Weights of a small GPT-style language model, trained from scratch on English Wikipedia: MLP 448 SwiGLU.
MLP neurons of a small language model. Each row is named by its layer, matrix (gate and up: input weights; down: output weights) and neuron, and shows model dimensions 0-159. Each number is 128 + 32 x the weight over its row's rms, rounded and kept within 0 to 255. Numbers have three digits each. A neuron's up and down rows have the sign that makes its largest values positive.
After each neuron's rows, "fires before" lists the tokens most often just after its 100 highest values on Wikipedia text that the model never trained on; "fires on" lists the tokens most often at its 100 highest values on Wikipedia text that the model never trained on.

L10.gate87:111181090162104168105115093150221158136119112119076101109106054177145165091173149136152121145074118131118137073130087166149172113170145137155163050111127102108120107154077149089085081153111137158045084171110167125119123182139154152162111122120168136139105128187122081167101137146108134208117160139131131187115127144145124083119169138142066092098089109162122155159140144097175122130111107132186107115175149153094120169090106177123136092118166164190101114145124182140169134129145111
L10.up87:146130137068157122152146107149125085114205122095171178141101120102104167139060118107133151116160129134192147173126135113184124147154166073092090132065104145102140085106125167138196097114160129137149090132122142170060122125123104135128109161100128115123091134139118115110191098092123133161102164117093148160119168129145128120027166155140150132126165063192136167188205126124134116129201177086130190174116133114093103115148080140133118132133136169092178159102088073173116125124164118
L10.down87:061116081163171118112099110153184117137098105107129128113059112150084146120114097091132097161093103126140091091157062112078212126176117111096179094152141163140135147160175077123093154105105188107142143118092119102121144132165113117160090160156170154139120136150119071122150106147099125111121103138128154124102149101087127114130098143174107106140087164073139124083133182055137078071115069122185106111141118127113097075138129178171133183151156178214096140079078173110095129098138137
fires before: "\n\n"
fires on: " =", " was"

L10.gate173:143028087141179121167148115124092128099118086152135143119169124129126107113099152152140072134136130130181118079102127190111134100099155145099126107097137151108200143106128117108097126113136143183142087148140135139086101114138111135163092079131125118081064173088130162093051097115155075078211159110131096158127095135158139131116114163115139195128153106129136120129051185136151130144117142093168155127124123120101097160120182118109151094056114136108166184141205099090208107112177161
L10.up173:151114135145173165153169126143088171131125090140125126121101094130171177142093143141153095105115162145096093086142036161128103067139099075156185104087096159079177148107135147115148169088144076139160094105137116119121110131099214111171096118098113140102090141117179136115090160180115071114150101129130138197069115144135104122190116129119140134089156117115087173148060157161132131092098112165129111133116172123129074132060105169100140050101107144116184152085177145147165133068126134
L10.down173:180129050098127084255097074136121157121134094158086105141120115113132142255120134131086142144123156168110037087125132157122127116130117133105155109122135123061210117100133128116099136125124157142101141110104092163107148123149121138126149125109124139115157113149135113120108163089121149142190126154186127151122119141152130110113128151112156118116118138102132144111124161120136136153120184090134127118130092114089135140174126121140085098138136109138122111123093143144104152116144148
fires before: "\n", "\n\n"
fires on: "=", "."

L10.gate289:108162145137122130105135099153191104083109164122132136135118123163163105098143144178102060063078100112150176170158147196119121158131140159138081111095130146107114123105145169164156123089136105191143140085063108073186105093171151144165103121191145092091120121193114170091122161123107149113105094067187108154178074154128126105097108132129102123066115107147103168142057129181126107191135163158150138129102136104195101143084117117198132123126144134118180122109188157122094102130086106
L10.up289:142088148161168133138119118138132161100180183067113061138168105094141116161069100124092178085106155151095086128111113129179141126137125154077087108126163086107111125105165094150130156101146138095102205104164126159156146140094156093145131126146124127065141101107078068064097109120150140147127133083124153145061079118189122089139079123157162040121167090160105131146144144152117107088050125127125069122200141149123085146173110123136089146117160125172136031117122122158129128122129107
L10.down289:087140154134118179168142119078082124098145119131203076092080125188145109156131129118079080171135146144109105165103084069135125081147118091171156137118132157168169117184152091179163121149154173119172092212168112098118127117165166076109143102152129110117124076131102095118098215127109149130146090087086148158155159153152122115168126137154129112100137141116130115130143208143138085138123113193116132059107086151091106174152130153086140134088192192159164086129109126162161167130147124
fires before: "s", ",", "."
fires on: "'", "0", " round"

L7.gate284:150125097109089055088140130154133111133120090112087095118142143092151119110146091171085122154142166137123198159153147180109125148200164119113119144085088092105143155107156136131078147115124096199071101136143131106142129116140114095122121108113159101110098066118089089136116111168239193132181178099092115158150148141138118136121125141140109159128100201167172102138134120120131129089140069107137141170149157139178042164127113090137191080100088177125149148093107053183108121139152120
L7.up284:135152156108133105149130157073134154115060130173111101119129141153184136143123142151139125147053127154119110144120122104095145074134133144055105192133083109042117147088224147163174170131112099159122125085150125114135109160093155120127147166098105090114132077062118116129072142130150158107101160098095110141124225144105178084189153156134091096139096103145163146108147121146166183172069126055181103139111147081152100125154089131087136130135158141113119153113103149075111119183157107
L7.down284:141158162193092092205104128166146148086119118108102161139134112114139112193122089085113143123185090126162080133139137105130114098177150122135113091119131066132072134139104101160151136160067197119095118063123120115103151157113121100107108159145148103137123157193138201063086129101102062126127132124127116143078154120173146115178164117067121094169131114155047105247105122125134051138122108121166152111138110087096168109159141141129121125159142120102133123131098162105150135127136197
fires before: "s"
fires on: "'", "s", "’", "–"

L10.gate362:166156149137131138083137156125130193092134175106111085164140086158089141080142114151168160158102149100093192140120164093137173051134170121176104166118124141106082122062101148178141176160089098152101053077114070112167165106119116149138093155154142161141096092105156082103143135144098073123118152134118117106102106093125153144089108159139151138056141103135131122059158108140145099176177113140166159217071187134102137118088064168139170151153146147157130160121111092149096134130162134
L10.up362:158140145173144194163065081093128112098123094088119103125135103132137152129134224143107134156141123114082095090128137145125161160152105181134151140059128147136123056148098167152117117121095163181158126135160134119097138135162139066101141084152142156129154124148126154120146105175035115114183123095183104160115106159108162066076203158184110112115133093067113137134126104146097112206103131153180102169084120107168170174132144152149119131124147102127171172121113164080199120150115110
L10.down362:123087115130144149010105152106113165151091127084137085098130120155133148066196169177143079107108115108079120133188194085129133149083114080148168136156085115107130111131180134087105167140178119159129146091106123055118161153110120115146120087122085110107140137168075135149101147095123121128111095130086100063094177100120077156129125098123165184109148125174110062096156101197143143122113101113144116104082146172170125122149102130064150121187085092127152149145103129118118165113121187
fires before: "-", "\n"
fires on: "|"

L4.gate64:130105060084126144059085116111180147120115164130101074122164095086113170088173117179119132132140116133086109107141116177157124126157155125084155122124148086114177119056148139103133117112141144067161120100139109153113121134167104091121115120128031082116103142091135145096139096132193110099174103118146163167111117119143144153115088156160137095141114097147162147159118094062170122142119084141182143151090118141158180157158113064150227156134142165093194113066115108156184094114191136
L4.up64:166132117119098147152172120107094140110088203109111093107134161052163153103185126074065146114150134130128113110122113110084119145163115126087104131133124074139169095084077122134176161118094092146153099141118136143095121105126099140075173089151118118134124161104144149096162086126101050146170078116099190103090104123169129127129156121124086108127097080122194106142129092171207162118093125101148172132069125152163166103090079106104117176161154116077178136067186120103159123168081187
L4.down64:151119075108094158093124101072111158185087152083154099162115106109180178149167112126176083170114109110143091118087116112145088135136156198108136126127133117155052125156088101169153116103160050056139151126148110143074150122165134159110106100142169127103080130083167137130138089142160134194151078112133151129124106159179157180126186141135126151069080156117130101134107188092128107092073090098161102170119125120131170090124162082139070159149140155102154171093149075082105140109169130
fires before: "-"
fires on: "-"

L9.gate25:121113092157137105133101152096158139129160108149160162176149169099148123100176137153108152141138192095116156164135111076127094102118146137178147125044154163126163053180129059118122109067075135142158132071075059137136114130117093117117180116116108114146108061118105120145192169150158078146164139137137165162132154169112156146143060129104151204092164136119115148090115122087114103180178172111132141118134152119130104192145147105117106112098135097094225159094144115089136174169125114
L9.up25:125111123164127094135160117204101178190173131172118066130123175196161168135052152111081158132130135096140102093123107133201129103109132128131157160076111104137102134156161123116136128123157164076153087132124125091130138101134111051143131131103123169119098105173189112124136081175094124102129126093141151175054147087154136183091155100167159104122130170100159093108109132138127137086112043168109129107142077116107070156154153090147139176115073137086112086109111060107132104143179096
L9.down25:130141121087186108102082142152131178109131109119161093107132144123162123023137183151123123225134154101130111120195069152167120125117111114185146158133088151140109136144091141108120130135109112132140121119073204121154168024144129141147138159120121065147142102143191107129163170142141113162110121176112149092162176173127132178141142182125112149183103100122116100089098085137073136163112104124092136123144109141108123121119172100187090169122127135125158199118134055142103097148156070
fires before: ".", " \"", " 3"
fires on: "|", "4", "3", "2", "5", " 3"

L9.gate179:123127102111133069095115175162223138118094087135068099149129156152145145084132152117094145137130171092114116118120092137080175095144140169138160094134123103039121171101174105136116104139072102071121134104136108146099149170101095088131102172099094161124115162138123146099104145128109136112156127110082107178099162144100183137166183104120092126127106122101075071124110142171135109168102094116187075103114062181142203149184109115131088086162164125150118141088147101102164055132108068
L9.up179:148130147122126101134134130133092168148170189110124174100122169110148123142129104145170055158210115075157098175189093127106118128168151106110158126119117048149123122172204142114167086133190158159092130082142149120123131101156088125160107162085148102163092081146084087082122167165112109170138090073121147161109128146063132166139088115072140092120096143142151166118180128166133189146159122120103159146143137140138126169103191148121142119101066118049136139100136065157123125193119119
L9.down179:155116121111135070141116101153169160081128123154120098151122164130093119168133099117114124194178169138093097105095084165116133133107142147132134116121111108150084114105120106107074090194093171075105090041119143100108071122134183075151137160204181101120139157104106090122089170145121138125127210122101172154124130173128123146137159175138068105148113142133131144082082186178137150164129114089185122110200093143120110096117086123127085116135113141120152121218099162118086125082100064
fires before: "\n\n", "="
fires on: " =", "s", " ("

L3.gate220:193113113126116176075117084080148101160135158109132066166169196066116139103130131132153140131151113117133127124136119058164153152111156055144057109095133145127120157155101143064081120136132130093154159004093126118151044093158102121115107118109146106116133088082070114172135102115110086127109161168062152166127148113157114129104129169140086150141095129093158140134097189125127121132177129143106107149127113108157080203092104067179122099149142126094123171122141122084097146127120117
L3.up220:135134150111156100115153166134087168114068095134201173072108168102095113149156137144092117166153186157101135158109069135141099160122104136087132169158151144164137136087128136144112087119186135148157096142130094199183192116116203163129136100125161180119134069180105165110127149119143130044149092093132062118088111128116159124115030119108177142159078160136090133137148130111105116119134138091148124153132129169148146135121067190171138201139152131087127107114138106138094119201126119
L3.down220:160187123156086155093191088168132105081101100130145110158104107129166139008112156096134144181182125107084157077123186156146135063138151130104094131095119143155105082177143097138122171077100121108114109092120088111118136149109107130118089146094123091033154174106137116083083165110151105115150105122111179142172116134122075154112179151128125146110109158144097086108112197163071134142160132108148119156123148101096100189130184117131124106124139190102174149135073163112089140171129137
fires before: "s"
fires on: "'", "h", "y"